Weights of a small transformer language model: 9 layers.
MLP neurons of a small language model. Each row is named by its layer, matrix (gate and up: input weights) and neuron, and shows model dimensions 416-511. Each number is 500 + 40 x the weight over its row's rms, rounded and kept within 0 to 999. Numbers have three digits each. A neuron's up and down rows have the sign that makes its largest values positive.
After each neuron's rows, "fires after" lists the tokens most often just before its 100 highest values on Wikipedia text that the model never trained on. A number after a token or word is its count.

L3.gate1413:489422533501500531430492467483539519456494512445424530510518516519502505503488457548506519463568516499503496473502469536487528507472470506564552450510493447459520516501488461509443529491553565465542478473480509489514485455576490537499527494521470467521454546586588519487525439511503560594
L3.up1413:439480456475434529521459432504513494467443551405500444475517510525556415550494516534541521492492474543454519544443467474477421507461544447480489513480570498529537508525502545532626528541448449478519486542438538527487499471472566602486459442437543514551504527531497521490486538417475476509
fires after: " (" 55, "-" 8, " inst" 6, " " 5

L3.gate1425:466489518416508497477515509464487459465532504432546453462510505550508600536416477445501537403463469493524448459467473511502471520529617441540476530483494542443512506493506497417499493492508485568496511452485549468502430409528503476479482524521419443520455481433519465453476427466499442441
L3.up1425:483465506463568478537567508422604599477471509513464542436549460537485428492528491571557556451555437523550552542521519482511477482599492480542510459483504523515620461486492467495522468439555522505543509526464482556489524462481536459484518520552471489499527535465579544501469497563525504455
fires after: "-" 22, "  " 17, "2" 11, "1" 8, "|" 7, "0" 7

L4.gate631:386508526526526530554499656475469515504558500486520474495469490441561463505448526497485460550459442470522458534480490487582494514522463476528532461510490504522460498479510568555509504534383509418448554443509468546501530506490504504437486532504529556508452444446480416533503445455435469594
L4.up631:572450488524532559564589469538499538485511486489470505495453451516514496461554528480521525484486507487511423518396517509516434487472578501475507531495524497547448536490379459520498492540510506517469497509527468511515468484557455508468458498511519580533549467489457521536461501477480544493
fires after: " the" 42, " The" 6, " –" 4

L3.gate1892:489506535501528498570466552473495530451528491429549507558475539481545523428439471555458526526525468526482509445464578526535538525500516470509498499532454500497518497519450453484447481567495411451452488554514520446459557494542464491496490500540496499510469444486507463425485482505460553523
L3.up1892:503427485456447501518505514505515556518447534522518495558525542507525557520515426522593469567533478429498524501477487492487429508513481421506447478443587625537531517459469545507473448524501454527475495531460435504579468528537471543497460505569513507534512423514490546479488480463504511553
fires after: "\n" 37, "\n\n" 7, " (" 7, " ±" 6, " bo" 5

L4.gate377:496485480587544529535423524519479505452515555498532541483568412469496520619442517517514444466533459451455468494481501533486519560489417466542555509520527495527404456501455463531421528546545524468514566518518441521448521551493515573542451490488509542446478462518453517444475482486463445517
L4.up377:517587568471414563430512528456481430460574523538457490439465520448533490542491495450578472551536463475483495418450458595516445539484537522618429487459530523456594540433418438509562556543386483510541518481587485516543505497515503480531500460527506516505594508490515526503530484477503549373
fires after: " the" 57, " The" 7

L3.gate223:508482524490523512416542465455453465471549510517436476474448430502405517469458543476449497481519503580457485532486513469486480491461547469478518531529468584525601585492426502518444436509492556407507580552444505434517471500443476547447520575552514487528541480515522479474449484525501471551
L3.up223:507507519478473467481582475402469549500538470465537458421558493534509520535528474486499531487501524563455535563482563468536466484502523527474553507573507580483528579591564434500488513486521569454459551460473440547539503578540519532392482577579526537511515453525453457556487465470507477491
fires after: "." 51, "\n\n" 19, "," 12, "\n" 5

L4.gate657:415498490558446494523567509516461488533503499544526535499462476459555532510470457474508542465501536504560492431558463495529520473475469490502503511520512540506422466554568549497526453522476438446505553568532467480498484515493557557497492530446500501491487452513470546448490517480446436476
L4.up657:485456516492472423570415549556472418459505514516523423534424560521490476495590513492559530543543547545485508483523486477486520466488571476525442501524475571513503508466499454523465496505511518483411491498450448534509476475484492480468480520488460444483547470531488494470478477581521441479
fires after: " the" 48, "The" 9, " The" 9

L4.gate333:514377492486456483464564488522555504470538430487481574500585537530520499545534504544576470452474531507503566488535555547495514492581428510439527484436546470604473511448436529491477469408459498541516553474511551516522507470496528484550466511497504510482528551476479505432411545505464539483
L4.up333:493408475472438485543496448524539505515541499480553510479518342498532465520480474536446463438537503508526528530516569462473453493450465529470508427464516472532514506530518500517441508552515536543497574542492597483561520497504584604456504531491500577496485592503448458530471498520476498527
fires after: "\n" 87, "\n\n" 6

L4.gate2044:492559583482513467508533486506463555485457522536490486431520523519405564526433511542498526561510499494502538544484495534540502555486488485529518505562406491512541478521510496538501504559479542546439502525510469496473484485524469542471460567514481488449405493504570603478473547531429479522
L4.up2044:479482579504446550577565510538495519507500431497531529531544465546496505438460438482495493504502541557470464519507517508467438590537489493500447527481472458538516423549523466525436594492480512512458552501446485508575457548519541502509481472436517530499529447472519500526434496441510432502
fires after: "," 18, "." 17, " years" 7, "th" 6, "ca" 4

L3.gate1304:498494427565458448439513556490573523512546555480483536505482626560495493516513513516529549526578437535497515440550483507491501451541482486451513525503485505481485451501531493490524451481471524511476445535505506588509512531461481497490564496487478527538546462552562506479476414533450544579
L3.up1304:526525460514492519455482562472570454487403510493507560486504539492508471475573596475561471471477435526473472488543467508515512501505570445464478503526483548479532528489558540537535496558440515529441496521518549494519572451513549412487481479456478487486573509508439484495498479538455502495
fires after: "\n\n" 100

L4.gate1357:511447472505459482533463540496545534532533540514588524452477449501571464479501524555572592545427508474448560549516498523433444464476501507573492492465523496422482445532468552507425535466568391492442499467460490525571551467501613453524445473441566510523376492432488503505478461456523565492
L4.up1357:627471520546553506509481438499508532536466595458607487430532548513591434537505455545423440503522513522458589530515421459412439482521459486520513525509436478514508503491555522507468510421518461515524455487479549420563512477532501472546554540462495477568516500513430507485519537523564540482
fires after: " is" 25, ")" 21, "," 18, " was" 10, "=" 6, " =" 5

L3.gate1140:500508540510505521462511525549487518493503552510502413481511524558564468460539568494451511507592497540539525436487489493427510473484452503463491540502434418402510531465509482533484513464422431473528503518511453536480470488554495518441565485489541480498486425554496530575528493528525488488
L3.up1140:496563519511456502501478489477472502526517544557504505495518410442464485488552432404515532455504437558493517471543465530520470443498486510473486491470524508396547533533485496470517433491431527543521532497497446549426420475458504488488485448454534500506459542523484514595486487498524475407
fires after: " 1" 25, " f" 7, " 0" 7, " 3" 6, " 2" 6, " 12" 5

L3.gate1989:510479511483439541541511454455502535550474483472518549455529502490515456516412530559527433482498549525434394511489551509522520488524476479458511565551498463560538511502534444518463507531447483542516513464530493472518464573479559472473536412476448502496483413446453457474497492521448534529
L3.up1989:477538528537489487567623454592507481480491473538483513514476506529492451489459498574454497484469447564534471466518528453508520576547480475512501491487509500539493493468450518477552484415433468468486493450495480533443509509567547457451569460497483478531381498467503442476448485524502524623
fires after: " United" 29, "," 16, " the" 7, " a" 6

L3.gate1707:506393470482489492532529470492459579453453486480441502498461477496471565518516418458471540530492533502446475489499520497547442522489528510499555480479380526526551553564437476480475520488481516555484490479529513511442495497560565481483516474494479502554528507415568524499531492495543393571
L3.up1707:490497559548509492441435512533542416536594503544449515515538541508566454523538575543553487488480443546521458460547472463437505496513437527471438468509555484481460481437566546607493491551480446397462527538441521494512509500418413486491469508463514507435465544559498485565498491516500563447
fires after: "=" 28, "\n" 20, ")" 9, "\n\n" 5, "ed" 4

L3.gate2044:500459399451540455463566498470488500518491522486517521529456463513474512504529511548479455487448396450483472441511504526493447475523494515550485582533510491575546474596490427515441539524491556486520439479539518443527492569501512547431478451475439455488464431440515514512523504506521521420
L3.up2044:496434555558475504558509424458512525528499480507476468487606419436544484500540457575509547469550508510511476553436451538509413424513459491602495506564491467496499468546470488486461565507561475495505463465520515505562496524522481517449446480507515481422495472442483480439514526483513518520
fires after: "=" 68, "\n\n" 19

L4.gate1115:480470518424499472551480390490512478494494570483525522529433507490480500518495489480471524566469489478567526575496566449537444485545473396464437454497538515416541473516568511559538512476472543495432519580440517462480471491483387488477457505582509535495483523488416511525518480438414496570
L4.up1115:416569549479527569506524425483462425463494481586557493504449497459407473466487445512417454487534491526491493487504467421538526486575531483476510512504495481479558493460525442422600547491540510533504533477444503497560428493507481463499469589591497527519507581541444512538435537513501518496
fires after: " and" 43, " that" 7, "." 5, "," 4

L3.gate1210:511483469524494517509561564485530519497472584430548520479537560494497534493513475602530538490531531477524451483440467542493434514564513370502432562463494474486444454505497515536472541486529632489485546510498478384499482495474529415464483533417471489528531513481471509492493497504498501472
L3.up1210:503557518542438454519524564475423548500484504495485563433506493460514534515449470481498495479543567509492520514534505470478444470569527433455578496554524539501571568497457527476506443553500560457538518478554433560466565543487505536505490509514534499555551527551529543502533482487501453485
fires after: "|" 20, " (" 18, "–" 11, "-" 7, " the" 5, "19" 5

L3.gate253:463452607526502476456553531514521475513450456450422541510502477516401513473537510523523482483567491503442509476525514537517435429551518476420508505495526558525615510494440442535495529562480512507516534480507486555581556512450465436573473488513499505466520466439431478455518454512484447527
L3.up253:489524507499455592499477510534443506524482503480552491513507458574491556471437516487527487485544543539550524522512495487534486549476547481469499487441523499514485551523479445450502538503545478462512497530488484462465504492384498459539470517504502483464532524391512457496512528506435507492
fires after: "\n" 61, " 6" 4, "  " 4, " 2" 4

L3.gate1149:455476515482533467416494516430482492476444531485503501485522487652420530520588454519579444469458533560541455506516500510475469440507411564527532490453570465489450532537461462469432477497474500465535439547506581452488506482486463501496530430546493531476515519546595556482521527488475476534
L3.up1149:541435506506498617488509564470474495476470539495520483481549523440505477374569440585517493567525519475495477491465542536553552473527526549536500526524513489501479503520502442485528465518477528582503463514481524498489507466554526502492512509521492516479552534458504499572519476502525453510
fires after: "-" 40, "–" 40, "|" 4

L4.gate50:461417515495422456428545558531477464530539548530497509519537531518552382536476448416555500521506540576518467515547495494523508546503514518415522505537509537471524434511589492534450481493508486456537531503489588452493469483500504515532520463557570478560484470477483501449498479526437488567
L4.up50:528496555483467505419501456524447471504556417525527514522495533522485506522469480463511472499486467479498431485505492494514501455534526539554555456508491533514497495495496448525489575456460544479534532516506474516517560504578527536468495560543475475525464504511486529529507522483488487478
fires after: " the" 50, " |" 9, "The" 4

L4.gate575:461444563550497483503513505491596509547514525557503468538577534460544487562497514464550473463499523496507515513545501477532463533535488438536463518401379590490493462548594453558512479485506555493498499548476496450504501535486571512482484532488454481496512466477522450487580487511503463543
L4.up575:508504470553549506395536500558445473462502535508605437473497513484521463524498411484511538531516500518513474473459514491508523426571463443550532522496521463513430457514485507535501445543454484464503574482466571548444477490536482525498520506565509447479550574503385528564464379620542494502
fires after: "\n\n" 82

L3.gate713:457437471490503533537514426454559547558490560442501433550528463550511490423502443521456535534518498390517520450498496578537501468515488470480467414527517474579498443486545450576506530541469473494493516457475526536474579448439432452500452394503519534509489543418539478557503529463507552449
L3.up713:489536484502484465522487418451543536448464474443518471498488594553528547531481487511513515446498517533501502463461509445432454568460514414533532457536498517527467522535463457541451482520512549494528496511489477521469496509482584472575484520534455452512515474520460490556484509539490547453
fires after: "|" 89, "-" 11

L3.gate367:532600531487493603477518412503508502538526534511502492545483513464516555479478551475527495560562530479440426529464567491480541537507618583501484462510510430495500485460539512542515472449497546481539558462493476542447517511494504537537513546572482512499552518458487546503429472529393488488
L3.up367:549557499455521482490536564511498489458569580477536466517527508581539500437564502452471477471423593474436504511488401502451457513448461514530515562515437480520487517437521523511527496532535546447501481526441556539491492419452597585460546476546532502513464479575508441513484477490462460506
fires after: "\n\n" 60, "\n" 6, "History" 4

L3.gate105:478549509450506613471427521510531516445525498454517467503511477497532505513473477527458489546485518451570475457480537547547425558499507492513584464559460529443471427515532479491463443422452581462452508555482478478460477461472481495439462515537519540481533510532463476555512491468483516519
L3.up105:482461507505433537497479491520505514460523566525549524487430517491483522465505545498447469574549489530500488509495469485623508559495469504513479529506459449527469553526483418548481508485487530599458498519426523541445531514469504548471467466513532586486560519510529494553407463431520485445
fires after: "–" 38, "-" 10, " non" 7, " \"" 6, " (" 5

L4.gate1901:533487448498458542509536484478470514505482515516537521446549462539431529473448504483483506556562516499538494535547478538573509493493493442561482462428474505486545464567499518496440484579445512513461443483524382493522487441543479547510457485460455473469501450535442436526514566477478570494
L4.up1901:447513502466540417473485536425518574485460471493461429536576483497517450524449463549554545545594525479500548464521465548518469510519501507523427608556474527478534455491523512468456394449474490483452477538475462497520481475414475543464539548463501495494473419505417435505486497460459440502
fires after: "." 28, "\n" 15, "\n\n" 11, "M" 11

L4.gate2011:589454455510458512515561462619489518574439519506543531491458539455483447468453503456546478528495537512595535453538498522492426503479448527502508546549493537462441495513451517496435575523467476426562517538431573506551536449505443495400486484520462500517446453459511490460426498509489488491
L4.up2011:501524440546467416512497549532494468430536544526593503488542562491502514566484545470503528449592459446558473469529485493498459434523535482511502536563542605480446507487513479530425492473489470452426472439475488470461519505505494509474573555501475496577473462539558563509521517538549435462
fires after: " the" 54, " great" 6, "the" 4

L4.gate1160:476509463519449459467544551523524491496506451515536508523462464398452491422550456483511399509567506575468481607476509504516543420471489512453523438435475446585538584483481468475488483529483516420458510538508493480569532516480430403428519482476464598485503470492431462465482511515461499515
L4.up1160:509456493492569397525529519463503504478557483492529559483497526542506492505521421521538499586521423504509459489550517480522504511614523501416431572539559473476490527448533456464508511527473535475547588549518468501545549485514498477503572513520584507498490534517559486495537438507460413558
fires after: "\n\n" 40, "." 24, "," 5, "\n" 4

L4.gate1016:480507496513598571522544423437462509415464464495552439485480509557516508517524488464565459535518503459492545538460573555493557514470459456505578489439497474505430479529473509500570464508423548494526501491475500446544480524474499511516507540520541502512465461508539407575556537510499448542
L4.up1016:532475465476495493599470452464537463516508534511531451436477514528452447453523470500613453480498493491494465531483535470512476465502510500472491481517419576513520526509469524492486556511467547489493462507492506436566529566537463507509447451493497488486486468509566480575519478500468466517
fires after: "\n\n" 18, "=" 17, "\n" 15, ":" 6, "." 4

L3.gate228:365607544507454513499597473484571520448535549505467446506425477559506534437519493562455532490529494499611507515508507585475495450480482565495530440545498457468477441515458447527481490446445534452421554452445503542485499523487469417505481543502523459555527534478534497484495480512445473479
L3.up228:493488508520512545455477471491485498432527504490474460529507433487510487466460492540479495424537529545517432434461544479433506494468482477478487506556535560530445513503535526539479526480466522481470565539506509514533556533495551455503512477506504519478442495455523454498456567457540526523
fires after: "|" 71, "-" 29

L4.gate1518:544456484513517529523461527423534437443509506516475512484454538483447495494490480538493570441566459497452465534446565540526514563534518548464530577632499493580532513530495517511432429487562539530534472473453503530477563519483455470504468529506493482519463485507431513510461498449518517580
L4.up1518:509459428469476535476490522531516496504509527537497557465435548542464478521449500448444518483527604532530477512476509496552536556455493534531460489473531445427494506550459489544564496562546455522492496462439470432500443509488546478479528473509565519516482423537520515507588483458527395491
fires after: " 4" 12, ":" 12, " 3" 11, " No" 9, " 5" 6, "|" 4

L3.gate937:514484491473530557480523541507492559551516498420509547449465506470506573443557456584491513540579465484453485493510485446455529478519486499498557536509556524499485475559534526472537500558496482498456435480515575455487460494470461436510526467563557464474506495478480516413584473545509519505
L3.up937:501542492576460510566473468501497455542494555507416493523509525551531537540547528537489467509509497555490511565512542576486519548459457447488530540485520537447510544562543434558543498517431441444545417487527473487460477457485519502500478484481562528520489539523517553496521466462553548477
fires after: " Gul" 22, " Roc" 17, "=" 12

L3.gate149:481492587465536458476510503517515546417564450470582493468561409507495481563476442484507518506540463582496448501478477491476567449473510427483476523438526452470431532622485517481502571556504481476482471533524501481538518486551443466482486522524543524447482509499484491521506493559527501531
L3.up149:412519532507462461496462415562502515518450481449556491527489448481511499572395475488478496492540432555520513480467537526603472509470506464413472463444559467518452491526460458467521512500484533507466505469523585503526523454481522449527525503461531489529552502477496496468566450501503504498
fires after: " (" 28, "-" 20, " \"" 8, "Al" 7, "." 5

L4.gate1868:558522451515448529538467489551556499546515473537538458502566503555481553465434474483526506525546531548489520482505556572478526488482535479528528545419521503478516453507479439484442549567441550488477519501467483416541490566514525518481497528496480427435478461511497495491459481560460564549
L4.up1868:506561530513464504520470387519469486494507538486530467493531462561459473570467537471476431493514516456507544481445547516489509537492527541521542491512494500467486488474471482519485463559528525463526500459455500511517478494544532430470526528483524520459419419434458456494555438530497529544
fires after: "." 55, "," 5

L3.gate1918:482407454545535535493628515509486465527526534492466525454498516576464507516429480474541517452455468496523543491510511547532415529441548520487503490507495557499414517470489468552506493539482537522461503479503514535518439520522466462538520499545509486556478517516514477497520362438465466479
L3.up1918:527508508487516467520478491522545464480471458513462479527550551507487493513481487509518581441526554507558473535478504443525443445521486479570480498562481485491505520520544500557503528527490565517522476530480447448578498571483522463462408461523489492475548496489466497524459547498485533500
fires after: "=" 64, "s" 5

L4.gate832:509488529484600514470464594537560484466487472483540486506439579521556452585510448554493462534493568517541452519527550488494569519520481533497531489558478459453511463495505566495465527475487497523477475485514486466488585506478534505501478543468456464511554485441484557507531468464519506559
L4.up832:467477535474489501539529512504541535480547511550437540517464434495532499502484507493549521497586556447495524525496544542606574555519524422505512456497467547468473490515505538463470525554430524482427469512527509464560511503498451483485561425467513574446455498441408446550496483483491478478
fires after: "." 26, "'" 9, " (" 9, " \"" 7, " |" 5

L4.gate1140:473489549499494476451508486505523505523545529467553481490509441416466469457496458546512478470525517515552463516527478459478478467456516463450448510457560571476519514544433465462494502464583531497537496522476537490550451517528537529511443495538504395541545533496500532496508457567498519588
L4.up1140:514465518478530506498543542497569557484478488484520545445491492559487467519430456565450465564561528524569424409461526513531502526529507455519583546533526505451502528424406476463498506558569487597498502485480468510472487436509416491492583456545565497491535548431514539519434474502497545534
fires after: "1" 13, "0" 12, "2" 11, " m" 10, "3" 8, "  " 6

L3.gate431:502487523490515510496540463441474457572477464544521385430490486584455499504599516475504500475504512577600551530531479494461471559492487448543427448492554480419502598499551472488520518547546536464458483469520505529498516545525498471507401516427476480479538532407459532545446470503454510544
L3.up431:491444489525506522470427563503541572487411459554490586470506520562496538501486520523510525544451513492547472464494512431460473454551515561526507569563508555478506508491459469586573493523440478465483541520584423514527500486497454555496490454571536523460485437506517495510471471568434601530
fires after: "=" 68, " life" 5, " career" 4, " =" 4

L4.gate1485:541466586403515489464520519498422461502504470534518494459517471513430487552463522467475522427495524553539515477452437509519386450461484473571577500459486583488497469491495567508545498512490540519479588523423490546455458508456458503474491505489491483512487511463520488461511456484477496590
L4.up1485:520516565425556480419508537457457486439476479572524498426554405482462488514509490463491558468513490490473424479466516445517538345441475460525538418462525505483544525589538485487568502581547530514493569504513505557517471559477499461452495503513497498523484475476436477549549513529479488514
fires after: "\n\n" 61, "." 29

L4.gate615:471486525485547448512561489516499498422422469484522592485510446483497524562505497480469487543463524501452513434493487545547466536466483453495559468456505550495485592606529444442492461474491471583496535425469510514462489428556530478514504493513529481515511476498460501464482383471477526507
L4.up615:512445469464482429529538493520487570484464455525518509509502529471497561503520488491501498531480502478490512505439562580492493517511503499495549427489413550555523568575552476461531527551456519542457539501502491528444529529541514459481509487473460487516505461411509508450562535513487516526
fires after: "\n\n" 100

L3.gate357:464403467516466481510545503434513486539584471472514540489642439512593488466542506478515489502505489527450517468524534487531470491469468510464549561553544579556516480520438431483520477573513484595564536438467553514458473503480496575544493487522530483538529459552511501523472456520485453457
L3.up357:519431489465492547455595482479477472506525440543536482463572482459472538478478513505575449482591463490468554532551512506471473469530511553504478594525536522466576508515447483508567573519524505497511482491489512508535457467430477459458469515524482473498543481508553574503484421427506510375
fires after: "=" 76, "\n\n" 6, "\n" 6

L4.gate353:452520596484507448457476467504517464521506522415499461525476505563539535513460483544469491466456559465453515520507506502512458576478582453480474503493540472545553448527532571560576511491523471521493531534469510514465543493468489478472426481458529536482449500414547481572507453541516428507
L4.up353:546483446455430417476497527464473518465529522462537561508480534531552455488467504512499444487491522505500493478465528496514497536510555495549507553536506577524471555495499531461453509495552542531540507520474529482563468497536502515564474502486443508494521523597504595524506482546508502541
fires after: "|" 61, " 1" 7, "s" 7

L3.gate207:442473427516454467440439473443484495497474518437502497567489511502544512467542460469465514503513488435526488475525508486545556591486486454527465506512554496468479532519587566494436468453507486505484505510384483505524473509491496481595427540487521534518516525401504426464553482562510533502
L3.up207:477382456520481537482456502442478505493605518530511442558499506448549427471553509430496448478570509511537471447480472460536543513539533478541499512449494500466432482497544473555488570495513515528408500465418571537507497512595514527538535488524432549445506497429445511528511487434413484535
fires after: "\n\n" 53, "=" 38, "\n" 5

L4.gate838:538500484475513569569527537422505490517526497507509480512519560525527473462497473520553504525553492605442423534467553519478472512446401489486523472495517520582595528564421500581556470478503469450516527513445529519528484469601534474465484446430478468470478525515517569444529466522472453475
L4.up838:542473498550549487463515533537494530422555488542528487461537516553503517469523432504471522501518504561562514566459508539488493498585433486476579486477473529444479486521438480503503460417501518457571517500475479548437520486445513504500521461516509477488520576437478543450554476483495465452
fires after: "=" 53, "|" 10, " Total" 8, " |" 4

L3.gate1395:475514477484483545526476482498494512539491535474478511459491551517476496526515455463496518508548472466512484489512493498590430513440470519512454514577487474535498506499521522457506537513490524429474466513512544481511473427492513418426453475465484466507479452533464511488541511505466488430
L3.up1395:533444490501504484509492522523495504524506504468515496451440473416432498509501465456553507483476547581509485524538517451454498570516536558546489503421471466575483547465508552495543529453561504495453543462493509490536401474531459519523476559524481568473446506522505467515635555507474445555
fires after: " 1" 17, "," 15, " 4" 10, " 3" 8, " 6" 6, " 2" 6

L3.gate371:587486533441562441518545544417546497421487454467528509527489546543442516439545470480491470433551551538485485449501497506433449591464546519504554504447563517608500500543532505558494480493510494484513547496429507511478562492504463448531479520498452512575482507463463476539485507504476444490
L3.up371:596493580428538412490536591446490476466507416419484580556467505503502558424522525488476503513525463506508525496484516546431410488531443502520476522478490499515482548524546559498512479541460513518515473459456588487487555493487499475463502458427470510429471507491370482484517521474450495518
fires after: "." 46, "\n" 30, " |" 8

L4.gate1494:449460547559500509489525436561533487502531558486553498459429508453492468490505491499522510483562560504500580469554514521555461506456410478498530485492507564570543563512482511531446488495543530594488502416559480465479485541537540497537458421465515480488465513515488556543598479506444539528
L4.up1494:499474544526385485498516489510533509437512471496558501554453511502544478497523446514505543553594498435491462447437409505478436493453427505484523475488563531571473518501503496555506483484425478572481448492497436472510482511532569559472470475555454465474434455439463483509490505511451479438
fires after: "|" 56, "-" 4

L4.gate841:442505595498550515449472396507526496521503513487510458499509517533510534514493470468487488582554512483559455491525509475501464537480535526580523446558534562482515510489500435507453506489419497429461429469553571523452521477512501532537429532512512571496548515466503438459497439480512462481
L4.up841:527541530407506439470441493513515526468490527484539484539575480534420519464483517470463455472496529544554488471520469477568503494473505401526506495481491448489539552471476531501481505457586521567471451528539490509441454471474563547514547423404586480582560555539481446532472517563495579445
fires after: " 3" 23, "|" 22, " 1" 11, "-" 8

L4.gate1749:438523575508441533414455474567527497513404486495476506531455487496567555500424425493572541482486545494474492456485484506450575529443454465473508494482458552456445494500426484511504474561502445504494552532531526477482493432582498599462482523518483512595437419510475456455525522388500430506
L4.up1749:479540579603482497505472476464438476493484486584579495508379520491530398505429534440531498473462523508499499470561473515501550510452520437432502404525541491563479481497533530469460520486452515507465520484508599508527543457469495502448463634498456490493471502493492448492503558501496506454
fires after: " the" 70, " his" 4

L4.gate428:517484430490477452460526511489489575526459494496508456520541477426408508531453518478483561533535557515432497473540420539552469477467498498405492473526452546537506547551371494474471498398478505542440509470510473507543482481555508446503509546509539570508517472463427470528502496478543565532
L4.up428:485483445487551460531527459506469513464505539478613508461435590489491600498449493479487494459435535544437507494580506455466527558413582544491463516550527501571492543463514587506454529455455500549541482487497535502534479525501503472575511521526529465483450509486444528532455552562478486546
fires after: "=" 43, " =" 24

L3.gate605:456497405502544559523489505496461523524583528473435480479495509546438487501525506541485415506457462522456506450484446560545528529461461558476488517493494504446572508564526538579483466533478509464454503594525494408525471522505559523483469422535518552422525523515495526514539506480457511476
L3.up605:505545467528489512513458496483521502482496538484563535539494526524445570516519493441485457507570491492508467430473468523552537507552463483538459562475476456454498456539527548510506456544527445486476505535476510542484483465492524525442463380545450550511439526550522517514504554439442449447
fires after: "\n\n" 46, "\n" 19, " Date" 6, " acc" 5

L4.gate1246:545505542470491515477518553482591527500496477452446469442481524553490557484489491491424486528500486542491498469510557453584480548466482525526505503443512561477490495513472479556467508570486515486503485501456466426474477514504454516540559480522538514477475498417498473490493433512450499526
L4.up1246:430432559497409549477501494465516506577462513537485523439450510536528540479566485519448486565512570513478531475483539510528511462529542463471575494480428549471452473522399404476503498527485562494499510503511406586539561521450506582502459449566603518482513458460462450542471459545537491475
fires after: "\n\n" 51, "=" 24, "\n" 8, " (" 4

L3.gate175:505462467564495434440515513496523506460519535514484470474530518455497545497470562464459492472483526470478428485550515505501446494511416496483475531528467586537507532447469488490460470499486527538473508500512465516572459484495466512496536503532477507469544471560505470512514483547423496506
L3.up175:479504428504506501460487536394487541498504452499539508552564549469443478458467486427449517514457517464516477445472526526548483482525537482459468529530430533473541542478450599459446488548458518492505538526473553538535482456465540490536532484476458518471477470484467494478516505481453558479
fires after: "\n" 50, "-" 25, "\n\n" 20, "PS" 4

L3.gate1827:512472466462533524563552512475523566513487496463536458512464500482427431513465508499556447466512539485472435528389451520480454473514522470514467512535460536577481519436549542483465530495553526546460498456461466529500476507556543430456470532465484522505459475467510444517513498527453517554
L3.up1827:508464508496436459504514576466578505467452464486403521496488493477464539378475504508494526460551457462540475531472478470473547423510528455520553458460473428451464520479489531456461476516509539524488586493451479574510599570554505509485425515533436440484487496519530438494498500521448464444
fires after: "%" 18, "1" 15, "0" 12, "2" 12, " –" 7, "  " 5

L3.gate1546:572471484513459479533521527515557569497536490476419553532449499521503498578532467522475479509537539467536519518602494551505494497590453545486480517439492483492537403519508491556459506493563557457521535505527558488419661511606465467558376544493492492534570537502542492376488503466493463556
L3.up1546:497517452572517572445553576439473495476550437489509510566507504511517475505511584486483518439520553491501536499528480494475476499491581474489537515502517525507476496494521505521461485495545483543602515489471582481538547507452538520474464515497557481460522456510512460439478491508482497464
fires after: "\n" 49, "=" 12, "\n\n" 5

L3.gate1152:497444522491488480517495505513533522447522503514455504558483489502484510485498557396498418493511566500515490531471484498467509500565486472470557490517595562573497494524485477545457476538460519482449537434525532445482497506528508423487512572482500501490483530407519544436493381547505441483
L3.up1152:471492447474533503458517487456489445548488536442518500447594445557556512507511482533542519406516489501508440479525506449505446499526474473493506521534516555494532522578526507493452497483576578512450493528541470476587503452464467491475491536510460507544627434589515492488472517539557456453
fires after: "=" 100

L4.gate423:544460611519528516553419403530490502526552542499584481499546546503466459564497485516528546461494430452400475550541474483481537506548517565511449554533513524483455469494497481495493548492547440462514456483547579489490504473569469484518499470434463464468514518519479543527530584518483572485
L4.up423:539505472523474468483516449451547514549475532585543496574587427521522503529517478519535467525539563486424514519515410562551499482514433512463508561492485465494526520570578554432461526506485412525488502497517436518519513385594547483517447467438492475518458452573496471478521473499472522554
fires after: "," 45, ")" 9, " conv" 4

L4.gate751:505508524535592571449508443537526477451500507557540483508452526515512482485478470467486546563532495488470498554535592472494503584478501443475498502518489497468515447444463449449480467490523507537482527445513498509464536512574478486546462437425394566471495579543446545497403481510468474510
L4.up751:454564488506518489514482512466508479500448446543453383592541503464466516486463490451521538497530582463455575520531516526416522530475492490487512417486491536495526491454388454517518503439477503520415460459423528504530491536540495523502503543549499574480488538554485529532536476512508447491
fires after: "\n" 32, "\n\n" 13, "Se" 6, "M" 4, "1" 4, "S" 4